config.yaml
n_layer: 12
d_model: 384
n_head: 6
n_kv_head: 6
head_dim: 64
d_mlp: 1536
vocab_size: 8192
activation: "squared_relu"
norm: "rmsnorm"
norm_place: "pre"
norm_eps: 1e-05
positions: "rope"
rope_base: 10000.0
rope_fraction: 1.0
qk_norm: true
attn_scale: 0.194
bias: "none"
tie_embeddings: true
parallel_block: false
extras: ["capped logits"]
init: "normal"
init_std_qkv: 0.0293
init_std_o: 0.00598
init_std_up: 0.0293
init_std_down: 0.00598
optimizer: "laprop"
lr: 0.00118
lr_mult_qkv: 0.4
beta1: 0.95
beta2: 0.95
lr_head: 0.0144
warmup_steps: 227
schedule: "wsd"
decay_fraction: 0.901
decay_shape: "linear"
final_lr_fraction: 0.0
batch_tokens: 131072
seq_len: 256
doc_mask: false
train_tokens: 490600000
steps: 3743
dataset: "wikipedia_en"
MLP neurons of a small language model. Each row is named by its layer, matrix (up: input weights) and neuron, and shows model dimensions 208-271. Each number is 128 + 32 x the weight over its row's rms, rounded and kept within 0 to 255.
After each neuron's rows, "fires after" lists the tokens most often just before its 100 highest values on Wikipedia text that the model never trained on.

L5.up1512 [177 133 160 119  99  95 109 137  77 137  99 186  96  67 132 176  73 119 127 120 121 128 118 148 122 117  97 144 146 134 124  74 141 110 131  99 126  99 203 187 141 125 144 111 116 115 175 125  74 159 132 131 120 104 131 151 143  88 120  93 127 133 115 134]
fires after: ".", " B", " career==", " G", "B", " b"

L5.up456 [118 143 142  87 117 129 151 103 152 109 156 117 134 168 134 157 152  75 154 143 191 138  97  85 151 148 128 116  50 173 129 153 131 141 168 141 114 151 179 160 127 138 141 132 121 122 147 153 123 148 168 217 129 166 160 164  89 114 105  97 155 160 123 165]
fires after: "2", "1", "0", "3", "5"

L5.up1113 [126 130 151 122 125 102 123 139 130 126 124 179 159 200 175 164 154  51 133 101  91 138 151  90 128  89 159 174  87 123  92 137 139 131 124  40  65  96 141 104 163 115 152  93  91 143 164 110  52 178 162 159 137  89 151 126 109 118 142  92 116 131  98 167]
fires after: " G", " | G", " E", " F"

L2.up1328 [105 139  94 109 134 111  97 181 197 138 102 196  83 186 150 104 130  71 114 118 110 116 119 131 155 147  74 128 152  90  67 139 154 104 146 183  74 127 150 174  92  68 139  87  79 160  97 130 117 135 129 177  65 111 102 135  83  78 116 153 110 164 126 199]
fires after: " K", " k", " | K", ", K"

L2.up905 [111 192  82 143 189 105 144 140 166  91 103  72 143 151 108 165 132 152 139 138 140 107 117  96  87 142 138 109 132  93  57  94  90  95  93 151  74 157 139 174 170 133  83  77 105 123 160 136 117 151 159  88 151 162  97 158 126 144 119  88 139 184 129 130]
fires after: " b", "B", " B", " t", " \"B", ", B"

L7.up994 [120 116 103 142 186 112 113 110  86 118 103 148 104 143 113  98 171 134 151 126 136  65 148  36 112 203 128  93 122 130 108 110 148 143 160 132 156 202 103 179 130 125 142 153 126 144 211 161 127 151  96 174 125 173 168 126  76  83 160 128 108 162 165 172]
fires after: " D", "1", "3", "'", "0", ")"

L2.up605 [128 169 102 117 119 139 183 156 136  99 132 125  63  95 130 146 141  51 162 127 115 134  44  78  96 151 116 107 127 104 137 129 176 146 125  97  91  94 173 142  80 111 150 127 130  99 127 182 112 162 173 124 139 177 167 130 101 122  98  88 172 184 193 127]
fires after: "==", "===", " =", " ===", " =="

L2.up285 [ 79 165 131  56 111  88  80 163 200 167 180 150  50 151 140  61 173 137 165 127 121  98 123 158 145 128 138 116 147  98 156 143 134  89 156  82 116 188 149 161 175  75 130 113  95 125 127 104 146 166 102 132 115 119  92 184  86 116 107  90 134 215 145  69]
fires after: " I", " (I", "I", " N", " K", " U"

L6.up1038 [114 109 129 179 144  95  81 151 162  87 169 111  83 111 157 105 180 147  99 120  98 136 125 134  95 111  84 136 102  98 165 141 126 125 136 102 124 104 152 154  85 137 191  81 105 137 160 139 172 139 171 113 191 102  99 101 126 103 162 125 110 165 124 165]
fires after: "\n\n", "==", "==A"

L2.up597 [109 162 135 101 161  70  74 109 123 113 189  98 137 159 129 133 111 127  79  79  90  82 124 172 119 145  89 150 153 132 196  83 131 132 110 105  93 142 118  99 157 116 193 129  77 108  92  76 104 156 133 186 188  76 170 199 113  79 100  67 225 138 202 112]
fires after: " F", " U", " E", " N", " | U", " mer"

L6.up692 [104 156  51 139  96 124 176 115 148 108  94 171  97 111 104  93 110 132 121  67 187 135  93 122 115 100 205 129 137 135 117  85 178 121  89 144 108  99  87  98 141 126 144 110 117 196 144 110  67 139 163 152 158 107 127  67 122 114 127  81 167 140 111 123]
fires after: "\n\n", "\n"

L6.up26 [153 104 111 149 128  80  56 138  89 155  87 143 143 117 148 128 100  85 122 126 152 153 132 107 117 112 132 207 151 121 106 119 112 117  72  86 142 124 183 192  94 126 158 105  94 154 138 139 136 141 181 115 133 130 181 154  64 123 123  79 123 194 160 115]
fires after: "2", "1", "."

L2.up697 [102 165 149  79  94  78  92  97 186 125 127 178 154 125 143 146 143 106 133 145 158  94 132 119 116 132 118 132  64 116 107 145 162  91 159 109 108 167 187 152 108  92 135 153 131 137  94 101 106 174  54 220 107 183  62 132  89 104 117  77 144 165 161 100]
fires after: " | O", " O", " I", " so", " A", " U"

L2.up1208 [150 110  41 135 110 115 170 136 123 109 125  99  83 127 163 164 108 159 153 140  71 182  86  85 112 146 150 115 142 173 102 118 132 107 121 134 123 132 157 164 126 160 155 184 109  75 109 196  79 198 163 103 176 161 169 214 145 123 116  86 178 108 132  56]
fires after: " f", " F", " n", " B", " L", " T"

L2.up1176 [109 129 128 144 118 141 100 143 134 146 122  72 158 151 105  91 148   8 187  88 176 167 123 113 162 102 126  93  73 117 169 114 165 111 154  91 114 165 102 158 109 171 109 121 109 151 172 197 140 119 121 167  49 172 131  82 105 107 120 132 158 127 158 152]
fires after: "\n\n", " |  | C", "\n", " ex", " O"

L2.up973 [ 91 135 126 134  96 135 102 147 118 103 137 178 102 119 142  96 114  93 141 152 153  62  87 186 167 117 138 127 122 177 160 116 168  99 100 117 111 130 132  88 100 108  63 101 140 109 181 129 119 143 158 125 134 174  70 147 119  90 133  77 130 110 118 129]
fires after: " S", " J", "ie", ", J", "S", " M"

L2.up1427 [159 169  95 102 168 119 163 135 188 205 123 170 139 141 134 146 126 138 147  37 165  80 106  96 128 104 171 110 148 103 131 142 144 106  77 182 129 158 158 157 100 136 139 150 114 133 150  32 120 155 106 118 103 153 132 122  11 166 133 118 147 215 162 109]
fires after: " N", " named", " O", " X", ", N", " Ne"

L6.up1482 [ 94 171  73  99 152 138 122 106 124 120 163  63 123 159  96 153 123  90 154  87 110 170  58 139  51 107  90 142 121 105 124  96 162 111  99  88 142 106 152 103  92  96 163 144 128 154 147 180 118 113 193 130 100 161 110 118 111  87  87  39 139  79 114 119]
fires after: "==", "===", " ==", " ===", "s==="

L2.up1115 [111 173  76 104 142  86 170 136 139  72 161 109 125  69 190  71 166 101 116 139 171 133 105 201 176  49 135 174 119 133 130 150 148 137 116 118 143 112 166  99 106 197 163  66 143 141 121 130  82 169 147 141 131 121 138 113 164 149 116 109 135 181  96 151]
fires after: " M", "M", " Mar", " R", " L"

L6.up1267 [153 144 131  95 168  95 138 119 118 150 109  70  75  67 164 141 122 124 152 107  94 118  81 111 169 164 115 139 123 149  89 124 116 134 179 128 138 139 165 185  91  77 114 123 104 102 146 146  96 171 180 125 102 143  98 119 128 102  77  31 100  83 133 117]
fires after: "==", "===", "\n\n", "\n", " =="

L7.up1123 [150 154  95 150 157 127 121 104 174 148  83  39 226 122 143 164 149  92 164 104 152  97 135 146  93 132 120 125  96 117 126  57 139 129 116  94 113 108 124 136 171 130 176 137 116 173 114 111 139 147 150 141 117 164 144 120 150 178 105 129 108 127 102 131]
fires after: "\n"

L2.up1136 [ 80 111 103 116  99 116  97 141 156  78 114 167  76 136 149 106 106  65 170 133  81 112 114 155 152 112 132 147 162 118 147  92 146  99 148 145 101 102 159  93 143 164 143 141 121 122 109  69 114 115  98 186 175 144 180 193 100 127 116 152 157 146 146  79]
fires after: " T", " Cap", " L", ", T", "-T", " N"

L5.up395 [ 69 205 107 137  96 114 105 126 101 109 208  83 139 163 141  35 164 121  45 114 122  67 159 153 157 137 115 211 100 125 114  74  96 117  56  34 124 203 130 145 110 155  98 134  85 149  90  23  45 154 131 181 138 112 142 143  89  89  93 130 147  86 183 166]
fires after: "% |", " |", "|---|---|---|---|---|", " % |", " |  |"

L2.up1509 [ 60 193  80 151 136 168 173 124 141 156 135  89 132 126 128 124 161 106 109 162 123 136 123 176 100  85  85 159 132 171 133  76 128 125 127  71 157 120 136 124 150 115 139 175 119 110 121  80 160 128 151 139 153 160 177 150 145 116 106 128 148 124 111 136]
fires after: " F", " S", "-S", "S", " f", " (f"

L7.up1318 [126 125 105 141 151 120 170 135  79 139 105 115  87 127 142 180  76  95 156  58 101 153 101 172  74  97 149 102  76 134 152 162 143 130 151 120 135 135 134 131 168  91 149 154 124 119  95 132 134 127 157  81  88 166 169  91  90 173  85  55 171 124  64  81]
fires after: "===", "==", " ===", " =="

L6.up1245 [105 142  86  89 133 131 132 150 178 170  98 132  95 104 109 188 173 140  91  82 166 155 118 122 122 138  90 129 155 136  83 115 147  94 156 109  98  75 159 135  85 172 102 140 123 176 160 157  69 144 100 107 137 111 154  53  81  84  83 123 152 162 104 219]
fires after: " The", "The", " oper", " the", ", the", "."

L6.up1097 [157 132 144 120  88 103 156  86 128 136 124 104 153 118 142 154 149 119  99 140 122  51 140 135 159 166  88 126 156 155  68  95 146 112 113 108  99 124 231 152 102 110 117 112  98 127 143 103 114 116 112  95 105 104 152 143 141 109 113 143 146 187 154 142]
fires after: "2", "1", "–"

L5.up792 [121 137  72  78 158 113 102 185 161 122 103 120  88 111 165 154 168 118  99  89 136 119 109 138 171 150 144 117 123 127 141  89 107 146 172 167  76  72 146 129  82 103 169 144 115 138 175 135  97 150 144 159  90 125 190 122  59  92  79 117 186  99 137 100]
fires after: "\n\n", " The", " the", "The"

L6.up1514 [103 103 116  94 153 144 155 130  95 137 152 103 152  53  92 168  66 109 153 143 131 168 115 150  50 110 184 108 155 146 101 130 137 105 130 111  93 176 145 196  98  89 134 141 121 114 150 182 123  82 158 121 146 149 124 148 137 118  90 138 124 128  98 109]
fires after: " b", " B", "==D", "D", " D"

L2.up452 [ 95 127  84 122 138 113  61 124 184  92 125 161 114 161  90 147  51  80 129 110 205  96 118 123 191 180 177  68  77 137  71 119 152  87 115 119  56 128 119 120 152  62  62  94  98 116 128 126 118 142 126  92 133 139 127 153 125  52 178 115 130 237 117 139]
fires after: " K", " g", " Mississ", " | K", "y", ", K"

L2.up1265 [103 127 135 153 141  99 132  35 123 178 158  98  78 112 180 147 146 147 116 104 150 174 108 140 104 152 123 160  89 125 101 108 133  80 133 108 104 157 195 165 143 106 145  76 128 154 137 122 134 134 109 120  97 123 127 144 104  70 107  93 174 169 134 122]
fires after: ".", "\n\n", "\n"

L6.up623 [124 130 156 133 149 141 155 153 140 120 130 146 173 108 158 107  98 125  94  69 190 121 131 184 125 191 104 144  40 129 106  75 169 130 133  62  93 130 190 185  94 115 117 121  94 141 170 145 133 124 171 139 138 106 127  75 145 157 111 102 123 132 161 172]
fires after: "\n\n", " (", " ", " | ", " under", ": "

L2.up666 [101 154  85  74 111  94 157 111 108 154 116  64 119 132 165 143 132  56 145 114 116 104 107 161 111  61 142 124 115 190 113  94  66  78  84  96 102 143 195 128 152 139 147 131  62 151 167 130 124 185 171 160 145 122 176 136 170 155 132 104 207 111 160 109]
fires after: " F", "F", " f", ", F", ": F"

L7.up342 [138 155 165 138 155  95  92 158 153 158 136 135 111 125 175 125 159  92 123  68 188 172 189 190  94 141 104 184 102 148  64 108 137 104  99 138  93 151 147 118 125 130 170 147 125 169 139  72 134 101 119 122 152 162 115  87 114 111 123 101  91 106 129 110]
fires after: " | ", " ", " a", " in a ", "\n\n"

L2.up133 [152 187 146 122 130 142 145 138 188 132  80 158 100  71 182 143 122  95 112 108 130 115 106 169 150 131 128  83  75 131 127 103 195 117 142 115  56 164 160 179 152 139 116 131 105 132 158  99  87 161 110 143 156 168 140 103 144 131 175  24 124 157 153 104]
fires after: " M", " G", "M", " | M", " m", " (M"

L5.up1441 [ 17  74  93  69 117 112 160 112 126 157  80 165 110 110 154  84  99 136 153  78 169  34 147 143  84 126  83 119  64 113  90  99 109 103  72  95 141 152 174 161   9 117 166 100 115 154 118  74  71 173 139 130 168 111 145 139 155 136  78 159 157 105 180 131]
fires after: " |", " |  |", " |  |  |"

L2.up99 [102 129 118 134 132 158 157 114 128  70 131 164 125 123 236  82 120  31 108  86 177 102 155 101 146 167 116 176 112 130 118 110 170 159 109 149 135  87 148 106 108 188 134  79 125 107  87 131 129 165 151 200 142 164 107 207 117 100  95  85 162 161 115  53]
fires after: " R", " l", " Gl", " Den", " L"

L2.up85 [112 146 111 168  91 110  89 120 179 168 109  92  97 133 130 121 158 124  86 135  73 204  63 151 142 115 109 137 121 141 163  98 140 144  36 125  47 127 178 160 183 162 131 138  49 130 144  86 157 203 187 135 142 165 144 166 138  99 103  95 185 116 122 107]
fires after: " f", " m", "\n\n", " F", " g", " G"

L2.up186 [123 164 161  33 151 136 141 145 152 103 148 110 163 138 108  96 126 156 116 118 156 171  78 105 147  80 141 131 140 135  71 182 171 100 122 125 124 163 133 120 138 151 108 120  98 145 197 117  91 128 147 146 126 164 121 190 130 155  84 118 148 151 108  54]
fires after: " B", " b", "B"

L5.up280 [146 186 154  96  83 113 141 196  78 147 112 183  75 117 122 140 139 141 136 126 204 136  79 128  77 156 107 123 128 151 155 143 168 101  41 136 119  98 105 132 136 166 111  80  84 179  89  95  84 190  83 119 141 153 145 171  85 157  91 119 101 111 101 118]
fires after: "\n", "andidate | Votes |", "|---|---|---|---"

L7.up1480 [ 69 196 172 117 135  80 162 119 104  70 141 183  88 118 158 170 110 122 121 173 177  84 130 146 161 130  74 135  72 159 138  97 118  93 117 108 112 101 169 107 123 156 110  98  88 144 146 171  78 154 132 209 121 120 138 128  95 148  74  38 106 179 219 154]
fires after: "0", "1", "2", "3"

L6.up697 [112  96 129 114 111 101  99 109 106  89 186 115 111 141 158 109 198  80 186 163 111 128 129 171 192 125 113 132 108 177  95 104 150 108 118  98  99 138 167 157  85 126 135 116  87 165 119 135  81 140 151 164 161  49 169 145 115 125 110 103 163 163 199 132]
fires after: ".", " |", " |  |"

L6.up702 [ 37 131  95 144 128 121 115 106  95 131 143 121 118 151 158 123  80 181 124  89 107 120 151 122  57 127 153 200  51  69 104 125 121 113  79  96 170  97 146 110  51 130  94  81  73 136 153  88 115 120  98 151 106 107 137 153 151 142 103 127  93 148  88 128]
fires after: " |", " |  |", "\n", " | Notes |", " career=="

L6.up1195 [ 93  87 133 120 114 127  86  54  97  50  55 138 161 153 138 162 162 107 115 104 117 123 135 151 100 145  98 137  16 131 116 104 116  88 120 140 104 185 106 153 130  96 157 115  93  88  96  74  87 121  98 152  90 132 173 143 114  98 104 143 143 109 141 142]
fires after: " |", " |  |", ") |"

L6.up719 [ 78 135 113  87 168 140 139  98  84 157 129 120  98  43 174 124 174 123 139 103 144 141  67  92 171 184 118 146 119 175 108 109 102 119 143  70 106 122 196 113  89 118 111 121 103 134 118 166  44 118 104 127 122 106 105 131 120 143  92 156 159 102 197 140]
fires after: ".", "==", " ==", "===", " ==="

L2.up481 [103 129  60 118 152  51 120 153 172 207 108 190 129 106 186  77  79 111 127 166 124  70 125 171 111  95 119 108 162  91 150 106 163 119 147  83  93 125 161 104 167  85 126  76  99 129  75 154 173 153 143 155  87 159 127 136 108  78 105 126 151 108 132 141]
fires after: " N", " K", " | K", " | N", " W"

L5.up1469 [ 96 157 151 178 154 114 127 109 159  91 143 116 138  92 103 145  85 108 150  80 144  80 108 123 126 131 103 159 104 134 133  92 178 123  89 128 152 121 125 106 107 149 146 167 130 130 103 133  87 114 150 146 130 121 124 140 163 111 132 115  98 132 182 208]
fires after: "1", "C", " C", " P"

L2.up536 [119 208  96 130  99 154  76 112 131 106 166  89 123 146  95 140 164 145 116 169 167 205 137 122 154  84 140 154 154 190 167 128 103 144 135  89 117 131 120 106 144 155  44 160 120 144 156 134 162 206 144 206 169 179 126  97 170 109 137 119 131 145 119 102]
fires after: "B", " B", "S", "-b", "M", " b"

L2.up516 [130 144 141 134  96  80 142 101  86 151 110 230 183 134 156 197  90  79  97  92 111  77  91 105 218 116 132 129 100 117 133 125 115  84  82 172  75 201 148 144  92 168 195 181 107 113 117 136 141 184 128 188 149 193 160 160  64 146 118  49 137 134 190  95]
fires after: " O", "O", " N", " o", " | O", " E"

L5.up1475 [ 92 205 101  73 143 119 152 152 113 214  88 119 144 180 202 104 151 118 144 117 134 116 136 146 124 194  79 142  47 141 146 121 101 102 148 102 138 203 169 133  77  62 164 137 168 116 104 113 118  98  99 152  77 160 182 165 130 123 137 152 181 132 117 115]
fires after: ".", ").", "\".", "\"", "s."

L2.up371 [113  90 164 153  90 167 168  91 113  76 196 122  83 163 135  75 105 130 140 132 202 151 116 157 126 108 125 132 139 146 176 109 169 107 110 147 115 159 126 130  81  83 106  99  88 121 124 144 111 132 176 143 108 112 128 188 109  98 129 138 134 121 120  81]
fires after: " S", " R", " C", " L", " B", "S"

L2.up1464 [119 153 104 167 109 160 134  84 170  86 116 120 138 168 109 115 101 142 155 130 175 148 116 186  75 157 130 127  79 147 154 129 152 117 118 162  75 125 103 131 104 142 121 122  95 143 110 156 129 103 160 122 165 162 129 141 123 100 113  74 113 139 111 105]
fires after: " S", " | S", "S", " s", ", S"

L6.up1274 [ 95  91  88 106 139 112 101 135 175 123 176  96  81 138 151 121 154  64 151 104 112 132 115 154 128 147 119  82  57 121 134 158 136 110  84 156 130 213 198 137 122 128 139 101 135  95 179  95 144 196 116  80 137 133 191 155  68 130 117 127 173 116 117 167]
fires after: " |", " |  |  |  |", " |  |  |", " |  |", "al", "as"

L2.up1393 [ 86 154 163 154  86 145  88  88 174 150 148 109  98 168 120 144 228 101 122 152 131 121 102 182 141  97 145 130 109 130 131 123 134 106  86  94 165 119 176 114  94 140  73 161 107 115 180 155 113 146 130 216  67 156 145 172  98 105 160 119 108 133 173  71]
fires after: " N", "N", " | N", "| M", " O", "| N"

L2.up1293 [149 135 126  99 104 124  84 100  87 122 159  66 114 129 113 147 121 171 119 129 173 106 140 144 120  60 151 134 143 164 167 131 187  73 150 123 135  79 149 125  80 136  96  85 144 139  99 145  90 155 168 192 135  86 135 102 109 136  96 132 123 128 119 142]
fires after: " T", " R", " r", " M", ", R"

L5.up1149 [107 132  53  86 126 104 132  94 120 156 193  79 118 151 166 139 138 132 130 110 115  79 133  46  71 171 126 153 116 184  75 107 120  86 149 128 132 135  87 167 125  80 105 128 117 127 205 122 116 167 147 203 177 136 158 135  74  98 134 145 130 175  82 169]
fires after: "1", "2", "st", ",", "pl", "ar"

L6.up1106 [124 143  94  85 173  72 106 169 139  96 137 128 138 180 154 194 120  86 132  96 181  92 123 163 115 142  55 160 159 149 159 129 112  91 113 126 101 157 151 146  81 121  92 141 122 124 119 182 176 133 145 158 139  84 173 175  90  93 130  71 105 167 145 127]
fires after: " U", " N", " C", ", N", " F", " | U"

L2.up1271 [121 142 107 155  94 152  59 110 109 177 172  81 118  99 146  84 133  74 124 168 103 130 141 163 111  82 151 138 226 129  84 133 164 108  84 157 148 168 171 169 161  63 102  97  99 141 128 160  80 137 165 116 158 114 114 146 121  75 119 151 182 141 147  96]
fires after: " B", " b", " The", "-b", " (B", "ate"

L7.up1278 [ 84 119  83  89 122 127 116 132 130 118 134 120 145 183 183  98 135  94 127 144 134  82 167 151  84 140 152 134  95 140 114 178 131 112  57  89 137  93 141 121  70 124 110  78 131 162  78  80  95 138 164 166 205 107 192 139 116 113 136 151 143 118 123 160]
fires after: " |  |", " |", " |  |  |", "; |"

L2.up714 [ 28 186 115 125 180 182 148 165 166 108 159 194 128 123 177 103 108 113 142 139 141 142 149  53  92 158 155 127 108  84 192 162 131 179 134 143  78 121 125 147 100 171 116 105 125 127 105 131 110 146 114 116 117 187 158 145 131  99  98  87 131 151 129 135]
fires after: " H", " D", " | H", " G", " g", "H"

L2.up54 [ 71 159 118 138  92 141  98 127 148 169 136 119 121 202 126 122 152 120 134 115 131 107  78 190 184  84  70 109 115  98 142  85 127 111  67 141 116 106 131 166 108 175 130 102 107 122 141 122 116 101 110 161  97 134 150 119 101 133 179 127 163 197 176 103]
fires after: " N", " M", " O", " ser", " Dec"

L5.up915 [131 183 180 141 117  96 115 169 155 131 155 106 115 113 179 212  56  91  64  84 113 124  89 154  99  98 121 164 142 111 114 136 173 120 113  98 123 132 161 182 125 107 102 102  86 199 116 144 114 158 142 121 152  71 146 159 170 126 163 102 134 144 111 138]
fires after: " G", "- G", " g", " F", " B", " | G"

L2.up749 [115 126  78 138  61  82  99 124 140  94 133 135 161 135 157 121 159 139 171  88 114 120  71 141  99 131 153 138 114 104 116  98 124  67 127 137 150 106 168 141 152 155 119 113  91 122 134  59 106 158 161 186  99 106 140  79 161 125  70  75 211 106 139 152]
fires after: " Mar", " Gr", " R", " r", " pre", "af"

L5.up89 [134 167 150 133  80  97 120 119 155 107  70  80 113 189 138 196 123 108 140 123  80  83  94 147 151 153  86 122 124 174 103 113  82 117 142 122 152 154 136 169 130  61  66 134 118 117 110  95 156 164 172 124 138  53 117 125 140 123 112 114 108 186 133 195]
fires after: "1", "2", "z", "8"

L2.up1342 [ 95 114  85 128 127 107 110 134  97 139 139  82  54 179 187 108  89  78 145  88 140 122  91 156 169  83 145 106 135 127  91 157 124  83 102 196 123 109 116 153  94 100 147 101 142  84  90  99 112 109 164 164  55 173 133 168 113 137  99 120 105 147  89  93]
fires after: "| L", " l", "\n", "|---|---|---|---", " Port"

L2.up445 [110 150 173  35 101  88 101 136 154 111 144 169  99 214 197  89  96 164 113 142 127 140  83 151 187 114 137 162 144 136 106 120 128 146 161 115  76  98 123 167 164 148 143 114 106 118  56 143  65 141  60 117 117 101 161 124 129  80 103  48 132 136 167 153]
fires after: " N", " n", " E", "N", " L"

L2.up862 [ 80 135 119 110 151 136 168 154 102 127 160 104  84  85 112  74 177 109  76 131 123 180 141 110 121  52 139  90 157 142 142  79 119  54 106 104 114 138 148 125 148 148 113 127  93 132  87 141  85 128 131 111 138 167 106 101 146  96  69 108 161 126 156  86]
fires after: " b", " m", " B", " M", " population", ": M"

L2.up157 [134 136 138 135 145 158 137 122 155 111 103 139 116 112 110 117 159 104  22 138 118 167 123 163 123 155 159  98  90 100  86 207 188 162 131 129 102 141 127 124 144 180 109 116 130 143 100 148 104 115 165 121 126 203 120 131 113 100 150  89 117 171 151 141]
fires after: " g", " m", " p", " tem", " M", "M"

L5.up559 [129 139 122 127  64 137 109  83  89  84 157 152  77 123 155 137 171 134  72 170 205 142 141 172 148 102 119  94 117 183  84 117  92 104 132 159 118 141 151 141  79 122 144  63 118 128 131 186 180 132 114 158 120 160 105 146 133  49  97 109 156 108 121 164]
fires after: " S", "S", "M", "au"

L5.up451 [ 75 221 158 158 143 112 151 135  86 127 167 118 158 135 155 130 118  87 127 120 128  39 119  75 192 126 124 151 113 160  84 131 114  61  78 135 106 142  94 118 127  57 157 120 121 123  80 136 150 155 161 168 111 165 111 214 105 162 115 108 115 132 155 122]
fires after: "–", "iv", " to ", " In ", ", ", "-"

L2.up173 [162 142  70 135 104  98 126 115 172 137 132 112 109 133 157 132 142 130 200 136 132 143  62 140 165 152 140 162 122  63 118  65 122  88 119 111 172 101  92  71 104 141 122 160  98 123 143 110  98 153 140 211 113 126 163 136 122 103 119 142 152  97 150 104]
fires after: " L", "| L", " Dec"

L2.up1528 [ 87 124 117  82  91 113 150 128 108 124 138  76 170 184 221 136 135  82 157  91 179 108  88  93 190 104 175 147  78 115 170 179 114 144 106 127 182 165 166 124  94 130 120 123 103 147 231  66 108 168 111  94 150 162 125 178 134  94  68 124 228  72 130 111]
fires after: " R", " l", " L", " | L", " r", ", L"

L2.up94 [126 108 135 167 151 120 113  68 136 147  81 174 153 133  80  88  89 164 188 133 140 115 146 140 151  93 109 149 146 129 137 143 123 126 109 128  89 180 151 174 179  81 123 121 119 110 133 151 107 144 116 107 157 131 154 156  82 137 123  84 132 186 147 125]
fires after: " K", " G", "gy", "-K", "k"

L2.up1235 [ 79  90 161 134 174 135 152 117 177 121 117  82 190  89 134  95 153 120 127 117 144 120 115 140 105  62 110  96 100 178 117 127 168  97  83  96 159 143 149 140 171 145 140 100  34 165 178  77 128 166 137 148 149 172 140 144 115 149 101 100 166 134 110 121]
fires after: "\n\n", "\n"

L2.up760 [ 94 107 110 156  76 115 152 145 118  73 163 156 125 116 119  65 140 153 118 145 168 103 133 136 122 110 158  79 126 132 143 149  99 130 117 134 131 123 163 116  43 160  93  86 115 141  92 137 105 153 193  93 114 121 141 171 166  61 117 125 142 116 139 189]
fires after: " H", " S", "H", " | H", ", J", ", H"

L5.up973 [ 88 167 102 109 147  69 187  84 117 137 132  63 106 107 128 127 138 133 110  88 134 139 123 152 108 178  88 188 102 162  94  70 159 118 146 129 121 126 131 123  92 167 118 125 128 148  90 134 118 127 134  94 142 104  97  96 130 101 153 134 154 167 139 182]
fires after: ", the", " The", " the", "The", " of the"

L2.up623 [123 170  93 107  99 155 147 141 160 120 177 113 150 122 181  96 121 136 127 157 129 126 111 107 170 133 171 132 105 179 100 180 182  64  74 126 141  82 163 140  83 148 126  79 116 136 127  97  79 184 137 208 126 132  83  87 141 146 127  75 168 107 164 113]
fires after: " M", " | M", "M", " m", "m", " Mas"

L2.up978 [109  83  72 125 123 162  72 107  90 158 160 210 194 170 115  86 145 137 131  94 175 155 109  63 150 119 112 133 132 120 180 143 164 132 104 170 111 109 122 113 101 191  36 101 111 128 103 149 163 116 177 132 149 183  91 139 157 146 116  96 129 157 173 132]
fires after: " H", " | H", " Be", "im", " He", " her"

L6.up345 [109 131 135 124 120 133 188 142 188 154 130  96 145  88 142 155 141 106 134 124 150 134 100 152 113 236 100 166 146 123  84  67 105  42 162  73 154 206 197 141 112 113  97 137 137 119 115 131 114 149 131 136 106  90 154 127 105  87 117 197 159 132 164 130]
fires after: ".", "ions."

L7.up978 [156 136 168 138 124  92 108  76 121  79  71 161  89 165 142 154 111  56 109 149 118 123 132 107 109 143  99 163  90 151 128  69 126  83  88 141 117 134 156 125 123 134  89 159  94 126 143 108 108 128 156  97 110 171 199 151 130 148 147 134  86 141 168 166]
fires after: "1", "0", "2", " P"